Weights of a small transformer language model: no biases in attention or MLP.
MLP neurons of a small language model. Each row is named by its layer, matrix (down: output weights) and neuron, and shows model dimensions 160-255. Each number is 128 + 32 x the weight over its row's rms, rounded and kept within 0 to 255. Numbers have three digits each.
A block is one neuron, or neurons of one layer that tend to fire together. After each block is what it responds to, as a language model described it from the Wikipedia text at the highest values.

L2.down105:054121144111139172138125158103147122050141093122074138149108113078108098116161128127100139147175107080089102105144150134109142088195125168158133173165090130116158143137129141138130113118141160158087157152117121144136120110117148116122093136163083103193171159159115111131118132139151123094
L2.down609:178125074105145129153174150090137128076112120149136157122104119086078143188038144144078128160110047089156137126090115125146134131160117182180147138134111159135148157156121095124131111103150117110157133105136055111108129088079090181114133117074152131139136076148118087073120152126168156129
L2.down614:158114182087123152107118166171096178111107112083114134118120029071192116178200106154157136145093130176092147137121095106168143108139155135154191090130091123114126131141087114188096159129156172130153112165132102140084108107130164096133067156098093131151130142134030159170128152162142142142
L2.down707:169119155105136128136096112101171119055079115182142092128122138196117133158153179116100093055152087213140154172168097131090126117086176189174095152095116111063118161165100129097184140116083079108191139095125144127113140123121146124147106183087168088163136122116106196129094121111124144109
L2.down901:177155111103183180126073148130157078105160092148146197151116087064049162112070130100063119127144081140125149117122120085109100140121105157156082169122122146096140145120172159127110134166158129100176165171043079154147132199157142101104127106149166100182178131135174166119165119137145105135
L2.down943:130123145192119144160128134169090194159109156138148174106091130165061147128072139123112168111133105176120114124058112108085121143174193124105144133165192130130090090179142141092131151088161121099020114124060128148123108143116089093143085170138091100176101184122181110156119172136178111103
L2.down1102:144113151128096102136224121138132097128162155103114076086147126065145154117085118102143186164076097073147103232177133099129164069110152120085183080149132100086118127093117130101118097080081107120113129092118126163158057137101190131144124129130151127119114107111125158143124141132126120171
L2.down1266:095117111113107138148144094135113144104092110055199152107149089046049149101099187138063131114157085121153124103109090093097164142131127159168109176106109137103150087152135148143107110147144123006113142079117100161148170154121105119093158129116181160171188138142128147130130116153125144068
Description: Word continuation after word-like stub

L7.down214:111101168142137116073112121133112134207118189089059093111067150105126111119143155042149137133158105100144096133182147172071111121179132116116095064170161145120118109081102152111111128093107098218173143135144111108101115134073134135153140128121158129071125128166160121032088112161133139110
L7.down632:046094176123166112125091172161153165123113127107163074164148112157150127067114168121098150181131130115175126132153187122065104133135167115182169202157097205078165201143127106098133162118154107107152172135169144140075124072128137141132137122066116167073085130121165144088121113172083163061
L7.down671:072169142135195131149021160168125112154101130109127121125149094082156129122146165157105150132081111100193155133117096118086140090124131110167133167087098122111136156078119067156139142195146101067061178093146156115144102151137094082163091178075157037080113189114098209166090162129103072102
L7.down1031:118088165195144075125120126183103127166075108119115109126108089124128131138077093096056124139096169126107132107097143110176116152078086109113122178134158096202158103159174141110085185130100114141122042141140134128112147140116167132136090142116107148132144102120109096112133146130125141151
L7.down1237:111137183124153127172114142157124158112153090122080128107132157149164160146154125157054115140135106146203093056123071153188139128108153127133139173069113123131147132092086118152102120159142141062110091087153077081123085116095098139187069158101135136137157159102157105157143140178178128127
L7.down1445:064150143131132165141131102164088112158143165188119107120083074125080070116137112137110122120152143165141156103161097088167130093161107145096130139098101091054162138064160162184155151096081060213133128102130089058089155122091121077138128140156128128145101084109100107194119095150069167087
L7.down1468:138118088108123129136108087066068146122065176175190060126227161073145147102155147155177133122138074180086149169107173124122081213124156134124090065107131124140131129123096136123196053071147065099099095130135119152153130163212160148098114085129137111141140132140114107131069131132144096082
L7.down1486:042177194078141117159123134127195190167109145195168127135118159081114110141121123121109165132141100129127121117085115063131097174119145159113122167119112093074170163136100157167182121076176094142147132139189131164107159134094160131173144105153103084175094126100160172152133114124124124109
Description: Split word-start of verbs

L6.down1086:107104122129141134148120151108180136125114145105141089144110052063131124129109124133061133132084103150120156138112101110163106119101177099123131191112115145189134186098102148128175146160177149122125135142136175070147133074104111137169125111114130180066126141180143144128191149078138146107
Description: Uppercase abbreviation letters

L7.down440:124104159145181170125192164091140131093160172085125132141121135099089100135109152100081181109162111145113091094146114124086128125095134110146107142122074112161164154142108154133083141138112106118097101161172122156127180149091098138089081143098176166130082197122147179117088116182189128116
L7.down454:109138110171105130101123109130165140148127097127139166132126127128095133093164081119127112144105111126107152114117113120081111165164122148095158112108170149136133124118103086130123118104114136101101166152207132109061077157085070116117143146143109112143069137118132150177117136176126105104
L7.down1140:147083156117117130118125156151136132137115153118150066094199149092146045124164186099152119128135144088137172151181162164172123101144084126166153063078071085151123139131144086131140104103097141161089192163212153124125151136156089134105042129063105103089132183117114176162075164108119102119
L7.down1281:119136159086131111107168180140091126140148136139193104187122115092136157111155092084060135105113137126140084093077096123176167090144087145171167096127088151110089132088106107140115138138163163122149234095160107156129133075118117072153107174121146085149150138162135162157163132163126091120
L7.down1347:115103132120121074121084120108168169115171148094129127158152140093127150139126116108088119177134113154080127143124137171131131155155111174123158135151093119093118088113086107120153135155082129133158145133141115140217141100133147149152167172133036094131193136157105079155076133104113138187
L7.down1429:119071131112213132177166074132146156118118170111097147177165100107100182093100110058143136142215051096159087170115128159163137159095156153131142118133145189123146115176128122162171133112144090116077142161137163151157160135152124106190091176123149125124196112173097156107099151114174152128
L7.down1475:096101160155092165107218082134053153074137137131138139125192155140080085143125124139089073122161143162119159179088084147056096064138148063148124115117117098145108160070147118106115126173144086144114123187079103132155099192090169146147146143074110079173139167140159162134149117129122085130
L7.down1483:135106107137185100116188111116125101131129193066168096140112152075137214048090110149092123104113113154139155125167088076128140172124141177194122104183123093164145141162092071116096108130150079100178171126141121119114119174144106108128115097115118168126086130118183138115132126179109154133
Description: Ambiguous word-initial "a"

L2.down54:184160198150127186111138113113159147188146178103147124159198126082137148154061131147109093114167114190127117149124114182157157115152112144150052129155185177145147111127107094121114120128122122109146094096128123107115094167152108103160118120158161131130086164113108170138178064089129107153
L2.down219:091092149120112082108092089120143146163150125126151093166127141212136119087155136084163133159179210117102113124156118075105090099071086151136193093117105136147119212077168167141146143104087097132145055161126073077125103104130181147105141134133135155103091134110149096145175115169178172151
L2.down550:152100091103085180096117110134132110109165166135183113125182114105080140117085116157104110141139127117152143097202100112199169103106150127130190146137162130132175126151133109149133141177139048101144101129134081127154081103115175137151144174143183133129136084122116172118173192118170091124
L2.down887:169097193135072116092150180087122121159133182090082137106117150177105193121064080116161168095109140055108127154170109083113110151133095087157096160112139191085135125127163106125095117123156116138121100126114132141105102163152160114123131177127080121093139163125114163110118092118183110133
L2.down973:108142146092156157133148188117107155111115081090133135146080129114046092108059140178108192161127127170123132093114036127149183126156119080108156135082155109116102120169127079147141113171186149060202109146107130170131108125158125141125132165140105112125127124181168190183041187140132121125
L2.down1177:069089143132131162101147163139110102129149088138149111036141207126098112111140117153081063135080124164105113139156154114109075127062174148119184157135128138098112146135132112155139113100097084163111104122125177095076085143096127170111149104107180151116134163118164131167189073101119131120
L2.down1319:104117097162173102184137099126112155077144104080198166169124183114134077119117093110153121126101111193121105113099170159094103165168142114134167140123130149105161164163142138091138122198200170113182086129090120104126144132126154179105151079122116087079120122127130071120141178152154113112
L2.down1460:108155087097114125100086090090068087122126160103143151150087074094115130113130143142146166092093148103092148092148135133187093128147137123153157073137117140154146098114088136157184089135135115144145119132091129110139149112134171180138150144117081093139173135123156139179123175114118151110
Description: Predictable word completions

L2.down134:134152164118101122074142173063160122155137117146120142167103108071171093138155131110192169186050153148116072156139123139085068173103132112075170148162127172077162146146131129178181149160127142107119099125104115138152108143169132095097132120115201107076097087132167115099110135123153141104
L2.down327:157128099126149167136168139187147120153149125044159156071108140151120146131110110140128123114098099092093083136113122184186097130173172147067080079113130175114068080101119130169101109140125252136141042147066154104148072198080145107141114137143130127108115139133131128104147103118127209102
L2.down621:109126107153056093143103167129145156123137063143095121142159156091113162049163089106106127063125050092120100103124094118136109132113099183148146119134111093143165075105138108096118135096121115164115092102165109132108114131092087152131061177127152120140144125141135097171139091157118145119
L2.down681:104091133084160160173176129094219060160182177091088095119145162124101147140128150119156129098101082127147134150095178073126116167154118147183161007125118144160078141145125155146138177129046141121124157128147087099105112137199141205110087115132096171123126109125117154165140118106157143162
L2.down872:137155107181115123104210080103203084144155135132118142105120202175106114166132127115088116155102140118085083155148186106158127157143160111130134082118143130171108135113081142152145144098089124088141098137108167091106112106100189074154108109154135107157118109120095138122163102147106085123
L2.down1093:150150130191185206113217151099086095122121162116143147116136150145110115121145089101107075137083158133068086143080133163172130163112163163096122086087121116161118147131083124133115110062123183124100000158116162132160133152106130133159084130137118138142075146131124153167133126135126191124
L2.down1109:124138144088138143156113116104141096170122159121137143112097097092166100157136123187133133126061144100198138154136181142123159107139123143106106128168132155072106138140174113083123129146148149131128105212118170129142155176137073078167119176167118108147155087156168129167070075065156153130
L2.down1341:096130153129073169096183138149148130168156131134149128127102141146201141165174129132105142088115132172099173149170150165117143127088137125167080103123134107171101125120127106131142125156134113145086080143154080122152106137157146120165138138129081121129155103106133172178204103124151134148
Description: Ambiguous word-start pieces

L2.down161:160128169204129078133130144111103099154141162089191062155066100091132165100118143056100181173123152118067173080126181071150131118033090183089142133130101086127075169141109093123140141096093156140155118103174102052143089136108119106169161152076155101106131101134126151164112115130154174155
L2.down198:123155186161164147157079145160147156078154160070111162148117105091105124107119137114093140137161185121137136102114061144085190145225100116162198096148146148128118159151116142166084135126123152101160080096160118131159112135114131129100140123157097031118097136220116115151108099108129185132
L2.down331:144205132084156130119186156126144154081144166105107103129098035090155162154110130158152097087125083189123183099142084172163165116136141142125190034157185159120140135098090170072138159102107115096153086151146045124165149134145132122113158094136140135143125162161122098152139165141139142144
L2.down443:053162114061118091116117142143082095184163132155158133102125121104134138200124153121102128116089096138089142145182097095126158139137129125218198165180122091097170118115105132137158151126089167211164137081153085103061129126065104077174254138124121105163088112113100134173207113127113123123
L2.down866:099145158172166116099147137105130117185133131156107151161106127078114186144067061162207157163090134085155118122158107089120106112133167106084160104165181076071107084168121111161119103139071131170129163108136114189101112157142120132141208106104169088095134093085109134152136111099198135130
L2.down921:074190175139141117128123112129142165153156115173131160135115131110091129128136098129121116121138179069096117117131126107093107110142140138131139086121155142115129172105182128087136131176078182104156176078109051098149134127125132116102185143120109101115153132178098100147132086104178145134
L2.down1154:138142179151160091126125076111143150109152103110141056185176067164057144136171173072140150108136138135038154173125139098124079097138116127104089100142135099141074087071147098070171150125080163125119169139134083137169124089095122123177136105169177156157093101119121133088097129167183120132
L2.down1462:102130152173214150107137098134120155161114102144109160167075120142093087101090092154149173154137099112119157086124091127092142121139111094160171149114184128167162161212166119102086083108113221155096100158101163139137149147139093093097202147142121108106213119129163127114061163144132169119
Description: Compass names, word fragments

L6.down693:096122108088105118097121144101168140103077174118125106117133127116091098146102152063093094123179113120167169114105085072071101121155149083140160160070152127168188141153124137096165129130184105125138122121123161155118115151163129137143108135132068105097096210102149168121095126129142160121
Description: Subject before verb

L7.down302:105149117127152137154113145187114108112095188126060059122113074109125128131098127116085183135117095073156099102099056147128104119102101170141069095126105131131080152149120140133104118125097130193130181148099104126138079164122079092135082138130130149119122141132164144073121091127126099096
L7.down314:090128171099134113106140169063129110101183122125145122111098133097085124107125174157108183142153094152116112124186128135130146096138167134113095115164090114142072130132166166135117105171166157102176096137033114137186069145154127138072094171167095097128136104170118042122087148131122147138
L7.down651:128138117064106080158067073145168115106125093176088136092111149198117072105158116142194121130109156126186153068095141164146144091060150092161100084093108152098158140187130130101161053118134134160161194152091188059092149139177106128157119103118200118121156087095105130143121115093134064139
L7.down767:116122148127169124169141096071143099072101143076114121113138163177151144085101126152167170141103180132161167137103146116152114097092227130187118151105077113120093126111158131141113092125123145116070095100168124132131063115146156118175161124094138137119143144156082133090166071129181075123
L7.down811:132061121134137124088135133094194065147127152122134105169105126130105114147136138073137185127113063160144075077124162163127105136161089094058143158115141077160085149153161094129101127088155118166099069123147084116154167084148146160200119159145122128136086096069198134169121201143079153097
L7.down1171:117165108135117095136120136180148037064116130118104112076083117114162145176172145151142089139147140134137081116135140165134149120134101125123143142136157126177096110063113135104126165199104109164176153112073060162140106113180121085095094149135112137078162125105155120111085138090118151134
L7.down1228:138167089167110084160191158111185065137134118082122066117157178126172102090084094141133206200119131108166089126103170165130152054084094093107160082124124107139142179106139110044111134159138113169177136133069148133134090054136144097153106165133139127167122150131128102072134160178143139049
L7.down1405:124154169123141143160067183120120148106070104113106173082085111109116121119135152100121107154088182073113143138137107108160149092166113104129188146157139140129125087127099137072114133105153106094122114069081166153186152174101157156099103194160127195091160097138111126150164114085138151119
Description: Function-word fragments

L7.down814:089146121106203127166077102066109112087149142146171110106097147100130093107102112153148137165138151117114163094132203164082200146121128131128155178139123079114107095094112179123072076157145133118081131120114134087207107138149099074140141090120155108121160078067090138134085148135122168170
L7.down1009:149149144137093111132133092135080143144094130191144100208142107108086101092199085090106088153184118049180160171141112067182107088183153111117110137140131143151119088129148063101117129112140117123171185159089155175081117105105151102130134122155130100095130083154218123164084054190156142154
L7.down1056:124169090114054139118110130124122159034106198064150081115142149131119130103020158113107182103125132171183139153158197144158129150103069127139106159105120179104113092155189136132136098167126117128152132142145108081114171126143114152149169120057153133140100102168135119150122120144134141159
L7.down1090:128119109151128122178158115132137090032126153135104100105146148196097126130093149090150101106060135151183157133173143089116099107119104159130117090099171167116146167114107105123101130120181149126161140195124129089132086132113134094180109141078108155170170122166177116143145142105162145142
L7.down1239:063166180195068132146091150121137091079148126118158123206127113082115095130106150028086087157098082137107201130164160116143097131116111152135192121100099145058172117180112091146154065096085162087108233108153083185112127077111138089116135115142134091095172167133176171069118117100144174126
L7.down1286:106134125167162154088122165076159059104148122146185095091119161144104177094047123152124093054138139080185186162144225164125145090169134134104120150078145129176117138125079146129103110130082106091183108060117120072150082134162178090092177177106151125107137088122113132099119132148112141044
L7.down1378:161125107171200126097090128109107088075169101083147138089137134088143138104122139133128105113125130141147165189092196086166134092163129116129089128131177116166135069117124143075110124130138107129143076168099141080093086153146144135097114157050156128109151099135083101109062115056144218154
L7.down1477:141139147096146123099135120133111169112088130110058088124133163117147124108115152141131092139098117099180158120196073115134125182168122127104189118129163150100131150095119144114151103120144128110144108185147168057166120100119055155147161162039153155131156088112156100107152167150166163080
Description: Mid-word second fragments

L7.down117:100099113161169126105083109118140157116126126147140078106119118119118121168126167122156108113131083127170135103160099090160085162101176125148109126096144137162112133138159164143157126081163104119095112125189159137037148105142162153105089158054067152112155161127161138117091070163157137079
L7.down126:165119075121156124137140100116105136131036176084155158164187110117131164070112138137125218097137141177139109133127143148114125128146147087136157083141100121148138122190136098182164157145135075131140127046132117140149164137122141109114145151139185156143082161152121147129162106131199105090
L7.down432:161081156105137161115119054155122107135163095154223105126113125180184134104161051145154162141102097121127074133076168153155111142130133120134122133114099123146131153122235161121132098120129177093172159124167144118135085068112080086116120148119123206130137085129131065111106089151135085098
L7.down708:058142131072104101065147077129114134137113085121111139130122099152099112135103119119132071149142134121103112182131137123105045101058119144118104082137164175165103161131131150171190165166116129127111133124086133106150126093113132035143156142127136150184170118187184165171089156115151109176
L7.down887:079116087074150134153114101094110136152069110195121086111147190155089155061143124126077094125179111079160143088112107148122090098124101111139181173145120132098088133135115089121118075114091147163170157076136106134137126122106085162110076179138108176061159228147091102167116102102155166127
L7.down941:145087128062095109152097127145161190109134116122162117096136066082138100083091052061134133143160118093153149090090111134092134152097099062167131089111140111159129149185150130148154200157081133153141118121156158139131098129084133090088125127113158076101111162145161142142112137106143139114
L7.down1290:111136191075144153079170126075171137103170108179098077126164102131116153089090158070060055088183134101148143067072095139099102158139118101135094132116104150158102163129203166084085127154105163188139104127089116097173153106106165184142087136157201115109056151151124120099057145114104126110
L7.down1532:091172090158058115156107115096145166086165222144071109150121137126119161113091132145011124173182098113191121144193167130115069128163113110151109107147178102176144142105109088044138155116120131128146144104080097088162169104109143074118111159112120147128165108127151121149096132139132139086
Description: Before date or census references

L6.down313:137082159126128135127177155098122090148168093095131144135162155191105133183160091091148080097179102120118084126061151129125140108130169104135081126135133126140107075097113155087149119136156181140131022118083118135120115129117124078170142143121100160111162097137124134153123110158103166188
Description: Field separator after entry names

L7.down193:154146167143131120113092073169153135160145167133087110101101102151123126188123124104153141134070116072127136148107120092076109136103101173104105120166122150062117146165158133083120087158129155112156150169141141166100158142122165100164064102104150155059133140137117140110116111118120096179
L7.down300:126145132076118152184119079140143134032110135094151123159137155089110143107102145144102084089135088163141122151166182125170130166113182098090171125124144196172063151119178070151149182100081168155179129157096059107054125115085188106134110106143135120071120125154130124109080095063126160129
L7.down412:099159159157093149144155095170124132146120153143133126096103123157079119098153185089148132130151147128105152180142103125096091110102110129154081186106174132131132207131191124142068096145177141143139140130069165078149097192074067091176150090094157106139153079189153131135108112135148134115
L7.down573:175136187139153144131189095081131140107137137148145135157158123107135158100098128138185153152108134127146179096133110200121111147155081149131091109174156049143140122151107092130094117121090105122139086169095140125165124185133196072097174115132172114128093135137204137133085153173155133122
L7.down808:166170184141122130135138172052157110139090222128156149127132138105157184129124089114145173144137166125130179123090115136185164096093116142160163159110108172130147128158078130105090166142134152167138072168124149092117133165090150107228125107144109183156105083069100142121128170139145170142
L7.down1127:105177108124113158166105155108144124133124160139081121147170095108113097157104130116145167140168205115167110139109147089121101099170080089129148139092143089171123160114158082117151152167124117132095183191094129173136113131112141119138150139107111173059143137145110146083139107165125118084
L7.down1452:167077140105087136134077076118136097069121159145172145186107100113122087118124137109112135113134121103158142129076193094162139141125087127150022121167081137167114164095113141154161138117150098116113165108127113177117099157125113149150113084063115077152179105183192147144146121104147183175
L7.down1504:216139137107140132086129116160149145138104149155096090110116087133133125147155117109133110164122136114100113175088153103137083165138117091146144129155097122127079132122179098193171087104092250148114100189140113100092147127143126162139153112052174137065104122203112112104103110125155167122
Description: Odd word-piece splits

L6.down96:115079101117134090132136124138115128145127117117083164161183124118153084149118099171094164138071118191161100107091125112101090165159113160100156167118133080155140116120166098134203122136118159141067148139083102102119138108119202171097149187107128201157148082106176164134081121105088118144
Description: Mid-word "d" fragments

L7.down297:129167119047144125162134136140152151128101166146145155113125074047093136137129127075111147075119150134068167132083104137154123106129218138123061118104083211146115131131103140151182087137120069086112129116145134140133156137162155111082158119136137118159091171139153155076154136123096130135
L7.down312:134132108145122155110148138095092184132107221159144085154131120107129103124144143132153074116172169157132084109116112193139102151169157130144094118148119134110185102120115122170152080085129101099099171114144139099103117119203103117142105116112110128182128145096100147092092149106138146205
L7.down775:153142072146135142141084105148107072079089157157089109156127145107165088119124174128170072152076133100129145198137089190146138135159156122038154016106122147119136129116122106099155126140122038078160129161169110120128136151188115129100141109135084204142107125074111127081101123173094088127
L7.down986:114131144121082150188151145119128128119114129135040109147133136142176116200161169126094067103063170103138121130103108114086085140138129113121073105097112117195148150090128105135112133126128122150119178135096099089070160101107077170181097093092137110097147100086095100098125123109141104145
L7.down1019:110084098110105122137128085137148133138125163144191166107140166104107134116091140107196158088127106146131124108081123115150146159108159194133072097112130121125095084170129139095153125170118115088095104138116050112150098109151118125120239142129188164170131123111162092132115084111151120091
L7.down1157:137128169115101114103121118146174118157082061105050150140140154189123114110104143131091113137084044089099129170130109158151132085122105096154240111159121183140164153130157149098111166108165139128084099137092142147115108104066123166118110136138145147096095136172177203160082132090086101092
L7.down1509:142127059103114203036119154139103192128118064130122128078136124140140121143176170118101113160138056097157162142176095127117133099128149135150107131109128151133075132100108085122138191127123135160086160087140193125119137072152149074113113220111159144133119120128131178169117101146139130128
L7.down1534:166094171075127143127178154129099125126141154117115150125146094116079145128111134172168080093114120132075124174146096105132144128150156142132070153079164106166147194125097138122159152146172122114119123139091150137138190084126100150116121118092158117170078183114129129119142119100185102138
Description: Past-participle suffix pieces

L2.down193:199118141163149106148085141117097165149139109103164153153123191135081141168112093117132137134110176127143123120106114157150123152138146111080124154238089056138110186206175140125107117160111123088125126116119098135126117122158081128187125111148150135161047152102125162164121138093097158132
L2.down914:044121136181138096114106153150137151115148128137143151117131110137170127086108113148175073130172122145140117100099138145111137167183109110109175084096152117193110179052120103114131132078145144143103116110158155119126144178106149146105151165085180093097129109129100140191131099160111165113
L2.down946:153116090109182148141208064091126084129090136187149079131167112083142168184082146116111153125114089150155111099128131059175097122160129150065131051099147142121141134119111086139102163121209091169099140134164122127142146154103152097121176120143160130147144142150142145082136152121127133164
L2.down962:110112181169160110138153145117106104083085144137141116155100122154149068092148158134111107121092112113077158128112097103125138083060105135134101105122146142119177185110075180113177111158103095175141109140137100091129061171163153098136107123100164176198161105054141101155106208119132164127
L2.down1011:073061132116161082130120059117136163073123154187131121103084117140127093089111141125126158113166094117115150131087147219089105164123141138150135118149124112156137123145156049136112093154081131143131108172088051122115176117136132111105137116169104189156109104104110160132103187088136084099
L2.down1068:099153197120112095151142195128107123129167117126109044103066124112097128137140149167129132145099181216126100127135119164092066172070099115202132111152119175095144151128163139088077085157114139100149138139123079110125107165124126221125133143153114158158138135158083109083146113146095174156
L2.down1175:114155192142124097137064068108174133116152126127078188120108108130118152145100108078121117147101085112136126122161147075191134142112103107136157122161080114197109093146122182161068080121124160168182138179076118116157153095091139170162150096128144107125146135117112153136156141139139135090
L2.down1516:152085088169124164087085148069183118150094126106176156139108202153098158117102184101107145147080143129154112110120134153055118143169157165140069122175177088157118110143072144148078095117134086168148120115103151179141103129156142190123117146105115114155116169162172114101129134095168121167
Description: Mid-word subword fragments

L6.down84:114121147159166112175120153192132152149098189103094117147103172128057165084087133100100118118137148105120135126174101077125104131130141166172112100120099127162116135172137157152083189152187161091099119122104145126123128136134136162158088157120141168160136148174123103085089125132169114157
Description: Adverb-forming -ly endings

L2.down81:079095148102132162168120118101110079120105124108092152114069107097086137129119104144113203148104143168120171132162130045110098163109122106120146112152116091105130108177117093109099162131177121078130172135101131152097125170105174157122183164152090133101163084140090149160142112141134152111
L2.down107:185086223111106165149154180153101096148149145122148142083117157137094141118130144119123156114150167198089131132177118133116180123100129154123105106126072135123122154110142085094158123139130107114133075148152135120068143118163164127159045124105115185161161212134080101115095135133153064066
L2.down117:145158194107140152123114117103088179073161122137140101086112169127107180152105163120094105114156148145082126139120147080124178139127178056172124102169156157150167158094155103159141129179130125113130123101152104084099120139075124120141197121096115110172137144211085147058136070113107135149
L2.down365:184110080104154115079063105158131166130154134169097166149112085101124143155141081089082144101117158057099155110110081144197152117100166171134193148138083129138121082142071081118114100160155162114157098140170074162143139141164101104155156128123123135146149103181195129083142143139131085100
L2.down615:135081124077105162158148128125124114094161139130116121118148106091115155158151080162105120112119122112152115178159172070155128133099203106095138100087196176151122109139119140161112124123092147145083079188092108128117143126148157151121089185085089101115138146121110155152143103137189100106
L2.down1103:116207154125130125155102110136095129088150124107090160099099135143083156140018113151052135148130159161144112133144141108117110104126104094102179133156123110135102140118135079140159142161162120131139084109097030057130106137108143142109080150119128081117125157126129127110078089170120110084
L2.down1202:127105155058139099138124088129120071086184094083133158145144148113116107098152114180178079117148113132185081187195081125125146161144087117149075166169163135135119136134144102078146133127145108146122118115191119108152136133072140211148104135144137181162099124128197191167144112165153097081
L2.down1311:112121178104165080122150081141097177165164080075107103128142078076142097123090159105091150152130161107175130130185167173175122158129150135133119156135130123144120116166114069096067152164071159076124123114146017136120128142104160093122128118122087089181137118145095079096161157076178115181
Description: Often and word-ending pieces

L2.down147:108112050119099171105146164131122150139125116105125132127119118103133147103094090131135183176137130138120200114139073113216121095051124113088160167145143103073146173123203148086181108137183155115114155115169150130131132106136103157150146101094104099158101184136076107139159139071165142156
L2.down448:126183060186165133132128150163162140096159106080128164127102071128117162101102118122090143126114085101147105114084121146128056105130165164113136138148121144143097141093134111152107160114115194130122121160083128089177089089099155173134164148139142088102126139133113160108155141199126127190
L2.down802:140130136147112113117111133041151130116138151138119148130127137192136152085116133133188133126099151108116156133087097112155162160086082105135152097119185113097129131144111145154179192150139139196116128062158100143106151101161096106148110095133127122117119115098157152080139104147138149141
L2.down855:125105144114092185122144141133098135106183136087120119083103144099153164123172104142158101174070098154167193143161115125129125108161146091168179096183134119139076140141112077100114123135127143165153169097137106134117086044059159150159145118170128103104154122121174154116188126104154176161
L2.down1181:135093179106153159139141206110144110180124103079139178200170099130154153138136113077196108156102085133098137183141141160100165083131130150081093093146089115067131055048107134169097142110120166154083120089086153122097128108095139147099119146093113118046197116161172128153114139053176183089
L2.down1183:137062147132133108113157137184131089111143097106099103163106177116194178161151115113115170114123144131150167179196080051136123095166104119087144144103170065176108178119057098132100196140119121129110113067120148103125080138102167167135193117149099133137124078134175124124125121112166123172
L2.down1193:143112131126140130173158095080129106135114170103133170150174113096098255038197091135051129145125123174184096142128112172139141136186144094164098148131118106089149166084151104086138112199159052151193136102143076152164084092085169068150121159154190110106140187141130184118164139156143121091
L2.down1247:074134163134147093119184137150046100106159143114123177094100148098108158127080128118064098124109159122130153156151122132082096089178157084077093179120083093160140087160162134129136122169118096099177201130107123115154152150079128143127133135117163116125141152136122128093119172182153133144
Description: Country codes and determiners

L6.down643:144100136132085144150131147132116115063123138124143108106102069115142217125114142091142158129105085105146168175117139142111129157154148123121064140096137131178121172114132145128170104157122126100115152117102154181118121135118145093088136119177168066178053165076167134138103099063131117090
Description: Prepositions and their second halves